config.toml
head_dim = 64
intermediate_size = 3072
hidden_act = "squared_relu"
norm_place = "pre"
bias = "none"
tie_word_embeddings = false
parallel_block = false
init = "orth"
init_std_down = 0.00159
beta2 = 0.99
max_grad_norm = 1.0
max_steps = 5557
MLP neurons of a small language model. Each row is named by its layer, matrix (up: input weights) and neuron, and shows model dimensions 208-303. Each number is 128 + 24 x the weight over its row's rms, rounded and kept within 0 to 255. Numbers have three digits each.
After each neuron's rows, "fires on" lists the tokens most often at its 100 highest values on Wikipedia text that the model never trained on.

L4.up2766:126144114113143087139105123180142115147119120115160133091134114135148123120136169175170181133175148071121166138150173129167091092140133131129125106142107110167154118128082114115143150108121140117146126127104134151141145174187158147125135125092093119135108112091166136119147146125175112126
fires on: " |", "-", ".", "\n", " of"

L4.up282:166131120118155133154118129109121156151125103163170125114159122118165073116119142126151113144122118101107173172121109122106120145158124140125174136129111118138139129119160150089123148182132139161107121145138116099154157090121166137134119111131100109148098105106139126118113133135136132094
fires on: " and", ",", " record", " |"

L4.up927:115146114128157112111092124156090150151122097105181139128162117152190152137140147146118120175158141114142098162153115100131168095107119118105128103167123121159093112155147088145119138187131144128120155111137143157146096144156130152147087110076112141149124105123131133147126122129122137111
fires on: ",", " and", "|", ":"

L4.up1681:142124100108132133120135134128151140117129103179127157116169137112130130120136141182112161114195091095118092148113142137115159148149114121162119145142179049133105119142145137129087134116107135125143082134122155134111128154130125144098124168088102131085149137103161143161135122132098150096
fires on: " and", " &", "'", " de", " of"

L4.up708:137152135117131148098139142124097126111141079139176124121123127123144135126123182132128157164182132131133136130119155158170116136115148107137101144151134111114123089158145143084135111142160146155158094160099095132092149111122098118144147153146091154157150123117136120190141109096110132086
fires on: " |", " Chart"

L4.up2499:159117123146174118110147126110132113132066130138111124150131180156158104133160175114114115113213105129109079120136090077136162152137096113149111119151098122151159145156123125174178102163156119146138122101104119146106093131097128134098126142115111123138131131158170130163130142131135135119
fires on: " and", ",", "),"

L4.up2614:136130134182128154070152145108104129138073138168137146130107139127123116150118139103170145125150132107121143118138125138145095100127117127134160134113145108080110121132085136155118114146095141159137124138118139158116089134185128119181128137111109143136118138160169178159118140097105131087
fires on: "N", "W", " ", " |", ":", "E"

L4.up2597:105109087150130138112153151162127146083103154159156130102123138159178108103176182106134150116146101128076129147122124128153133109084133111144119135127106088098141115145128143133096154152120155117142128084105120158101114112164114139188143129134123164132113124121129157144113122096102129091
fires on: " |", " (", ":", "-", " and"

L4.up2380:141121094127129116122112172129100146133108101154092157129159063178101095128155140135149136150139139119099155123111135112126101138149114098139128151127130119104164126123132133134174119156162108144108121124116137119158143168111150138127130174118112170164124119072158159141085136067134112136
fires on: "\n", "==", " =="

L4.up1484:160124140148127150115126131131121160111117138126133130116091089132114101122081117127098098143150141128086165167122138160146158139116137101116092131151123119116123088111103124110121111129109120113181065106137134147120110145162113157139157185145091133139153123111116130143121149106107126110
fires on: " |"

L4.up221:108140153164120105144086176135168115151103112154127152116091151125136138157165182115155165138152145124136157110119182166127155133142093102140120146138123129130142128142135100129153118176146129102109096065141171094176130150163108120108074118104137147120106150134120150150100159085126126105
fires on: " of", " in", " at", " to", " for", "=="

L4.up2986:083132119117133131162117156122104106152132140136145109122108141144097128137112131155118164153128128122142157125100108136142112121146128119113153147131102080113125112150140126147091150132182137072152108120114152121118156152152142127107134168108071105083185116106144211128115081154136119089
fires on: " |", " the", " ", " in", " within", " of"

L4.up504:129109152098098115126140142112190131096117123119115140072098110145106146147182113148145145091149142062125125190102119157102166121153105110150132144157149109117158095134122146127121133140124114114142143143118117099180152147152132119115135121108149122114139145074145144168137165104118141105
fires on: ".", " and", " living", ",", " of"

L4.up1978:117137101121160141119103118125149155143131128162150107133115145091146096114105155120173139177119143157124157134106133118118132111132083098143098161134089089122090126121160130118119097139110139143152116090084143152153123142164129120103142117138108102146156126076152154119087101110113146134
fires on: "-", " ", "eri"

L4.up991:112154132132158127131093097140084183140087113137148123123160172112117138126121118130158108169150145120124146109118134155110104137138091090141145103118120089105158119127170146111151119173150142146144139136143152152142105145201156166156125115126105098136098125092169126117114125110118170128
fires on: ",", " and", " &", " ", "-", "/"

L4.up1423:158148110102126111151135103122144141101107122162147114106110122152124119145157131176146133130153162121137108117163122157137124106158132095105114112136118095156147079144129125100124138142128137123148128162135110149159106163120125083096119129099120142104151150133161124162141124123064142106
fires on: ",", "-", ".", "=", " that"

L4.up2823:146140077141190177078122125129081117129069117164169098132113141114122132127133124120171175138145138148119107086174124145130119087130125101167136156158136133151132147135148126136160137158118134128093113115122098128148116159138177108153141107108112122146129112141145128162125135119083141122
fires on: "|", " the", ":", " of", " |"

L4.up2056:165127101103121100149110128150135136134160081148114162099122187132108079118162148145141117123142106109093172146135154145135126164166086119167128107139114098128155069092108153148164131128067134161109133140115149142113111096109112121143087166144119194119139134115115117110127137157138150125
fires on: " and", " seen", " \"", " un", " more"

L4.up713:155138152125132167108098171135162129127107091136153140131133127121115145135150106120197120183144138111127177110083122097137125108110091151097133129140138110158105125136130139191134122142098116116167104121111173134120111167125113117104133155086116157134155137124183171124120146104111123103
fires on: ":", "N", " for"

L4.up2000:129124124136102112077125107148092119117124097179127110132139190141131108129140148130149139104165103121152081148177150125162123140167134095169121139131115073134149143150138136140173091126122159160134128128133132122112123157133102118131106099114104151140115134139136122164121161110122151101
fires on: ",", " and", ":"

L4.up1401:108123126135121154118108149115128116124070114111122151109078187127125120092133112101120130137117113097113152137117092113171144124139107157139113152136069080101148120132147132154103126130143146108112157146140095120112175124178118186133119126172157100094167108123111176124162148156102144112
fires on: "-", " of", " |", " New"

L4.up0:132138153157131174097138121126147125160086088120122142103094144118150088091091149094151144107165118137102117141154168110124133123143085117139165156146111125125167104124099124127138138169119108152122142137086113107178133150163095189136133155145128133110157106118145154142134119132144124125
fires on: "-", " of", " the"

L4.up1962:091086137099130134073092149132116148138102123149132148114098105134095118172133136160111123125127113079092110173115144145122155108135094105145158109104183132112117094130156097130160137141138117143107113148125135128125105118130163155136142136133112076120145155109172164114138105105102122091
fires on: ",", "—", ".", " –", " -"

L4.up2445:189160112142147159071152124115156149124159074136190134080110134157165079141152137117159144125176137128138135097131148142102131092160087120150142117140099066151154123117131147140137119133154126171115151132110188125104113156140081103170140099134103172121118138086181152105097119120092120126
fires on: ",", " and", "-", "ist", ";"

L4.up1603:113155151137152139109104147114098149080087106117127130081124114144140155105158216109105141150150140122117133190113172138148092141137153112127146113121120093105157151184150128124104155126144114097085109163118114126139108096154133121129110114136124138133082081120180134134117108121144119070
fires on: " |", ")", "'", "==="

L4.up1774:089145132119142098145139150104190113138111141117104143051130068089101147105184110144133152102141138088126123148111102126169126118137115110125119131139139113145140146129091128127148114171128143147116095119112177162134120168128142098149142122102144084100175137095162157152119118125110158148
fires on: " and", ",", " for", " with", " by", "-"

L4.up2283:147120105146172136150135140092123146143119133143160119140139108119095099127153161133116174116134155087139157133157139101125146112118119082171168159157084093142096134184095104158150165157159123132148133107125143120138130149149122115143135144080078126118139171162130207170140120120099095143
fires on: "al", "s", "ary", "'"

L4.up1118:150097107098119151127137126107171114095125085148133156077067073130157120133193129123144192096138121090109138137137109101123140124105059119147129124101077071111146064114116136147119145103118121120121132120122151081113137146136084136159113165155126167112152132120146113111133142115125141137
fires on: "-", "/", " of", "\n"

L4.up2059:128085089146122120149126138134141119093105128141148085085126133106136124124145121152136145149174139131109195123107158165135103134109160131147115144112129098169089119120134155130126131173133139116134132121094073176112156159134157104136144122130119175134123140114150120121156122106085129157
fires on: ".", " 1", " 4", " 7", "-"

L4.up2188:123147168125152125087089132160129104160112150139143130120120140152111130113094136111134129164190145083137145143153137139164142184133135118117139114135108122170144109187146116134160100118154146127117115171133151121138118141134101121164119116124085139140133094129144126141091086093102123120
fires on: " and", " |", ",", " of"

L4.up836:159151116141160125130155134134095128112078125138093129082131133157160082127170165118125128165162102111079115142124149147122142110141128081155120148144107073079199108148128110161162114148150132152135129116148130133096125121124127165122128125082104126108144116124148142177101112135128144128
fires on: ",", ".", " |", " C"

L4.up2291:129132133128140112154127149159110127102102131193132159093131159107128149116118113144101157167138145123111111103154152108115154147174103120159107142175150079111134126163164138158121146106169130127122164092113157092111108174154099145140130092151112123129112147107176156117154131154149154149
fires on: " and", ",", " &", "/"

L4.up1055:123105089105139139137148181115103137088130126141125108160105103188107105142155145125159131157163141120104167124121146108138103121140121102152134153121130119109158103099127126126138082131145103150100113104110124142135109168113142144132105191101154168124142144102159142123105120120129112121
fires on: "==", "\n", " =="

L4.up1111:139118113111161140120122179110146110134120094130121145099134115112128076159137181152113135105135082138078117159140116136112150124157157096152142124124157119114139118118127076132112134137136097112128148103172142152103182127133104131196164104174099145102119139130159138107115162118149126090
fires on: ",", "-", " to", " and", " as"

L4.up2171:146097162116114123093111117131137085136100092161145086103107123161104125141149163121112125158106097106084115136130177174114105128110128123113142115120134125134173113105112138108110141120137089145135071145164157107139155170141144178189117119160085112131144128109170144114100149102145153129
fires on: ",", " and", "s", ")", " century"

L4.up3026:133098135167169118100097123172135131178143141135113164090133112140175125105144076145144181112115149165105089106135154126151137080186123107105104116140135095105155131154106151158119071139110100160111159135116170111148182114171117137160143113137102175109114111126138128120108131089131150086
fires on: "'", "’", " |", "ly", "′"

L4.up687:152139082145153118118104130115133118130119102113143097080159096176118121123143153144113170154206131134098149136097124123087067145132136083148173135140105088116130109119120106145114129154104155095093116118131109173169152168187109107152134123104113135114129130069179164139152131123130121120
fires on: "."

L4.up447:138110152128131151147114144135172099142111111170121120107122143132144078143113105109129155158090122147127109108103147075113143117153102070113116169128126128134103131219097146128116171114107130145142147112123145159139127120143108170118130085118074166077106151136163178123093132127154153125
fires on: "\"", "'", "’", "”", ",", " \""

L4.up2807:121141095125116135096137158138121111136140083139129130142156142123125145139123153128156157158165116150145142150188128118134123112156111147120098124158100128164131138145162109150171121135122159152172110122135098127107120093108138162140151132129116119147111141123179152106127147104117121060
fires on: " a", "-", " |", " (", " and", " an"

L4.up2518:154146134121112165084150131141098131145080119173178137125128106128147093118120177150122139119161169116157091132121109113092137112154122100120105178143100121121128104135143099101099079158138144116121148143146103142139150104110078116122169132126115120118120140123095135133122129084088122098
fires on: " |", " 0", "-"

L4.up1198:125138130121135139149150154087100069129069101122177139075108110176170141120125156138121134109150111116089134144158150119124123144117128106161119119131137103100185070132142138140121105136127147123151134104097106084130139118157146097147103142138147106141178140110138149137114112125104084135
fires on: " |", ".", "|", "American"

L4.up1417:145127064109108160105147127150089134151120108134140103116168173094132110109134133107173128140133126139120117181112121127098131130160106117131139137122145074141116107130160101141134128162099152124172110162142113139115122147149154167155145126114098146131120129130173150121118131117118185152
fires on: ",", " and", " &", "-"

L4.up1289:102122110111148164091144162105132141154138121091154178097133108155131150118150129161136174159198128082158148137141101107152134089118147101104124152110116102175114147159095159148128152129098118151113101096129095121113127116124157140108123125157095122124138140090139128090149123103134116133
fires on: "\n", " years", " degree"

L4.up3057:116126123119134140121113170135110123120130104128163127119135123197124135134165112123158170121181119139124113088126121116105152170122117099117155108175112097172133084139148083123099127136135155096095135115088088090106151164130148138115115166137122128115159144080148117118078109095102136098
fires on: "==", "."

L4.up1400:137119124140136120107118204174106130144075126162142165123108136150083133109116156117136160182149153152116134121116128135140150170161110090154115154106151131099151141142117141137163108129141111116102113120137129119172147100153108116104125143108128132152173130095142136120104102093124126131
fires on: "==", " =="

L4.up1730:118092110083144136114118152108122144128187087136136120161102099115150132143142143117150159142163130142111161125123113103118101132107135077120167136146093116138135113135118120099130139151208148159114110124150114121128152171138156142127149112111111124106138133100129124101116129126108136154
fires on: " of", ".", " by", " Dr"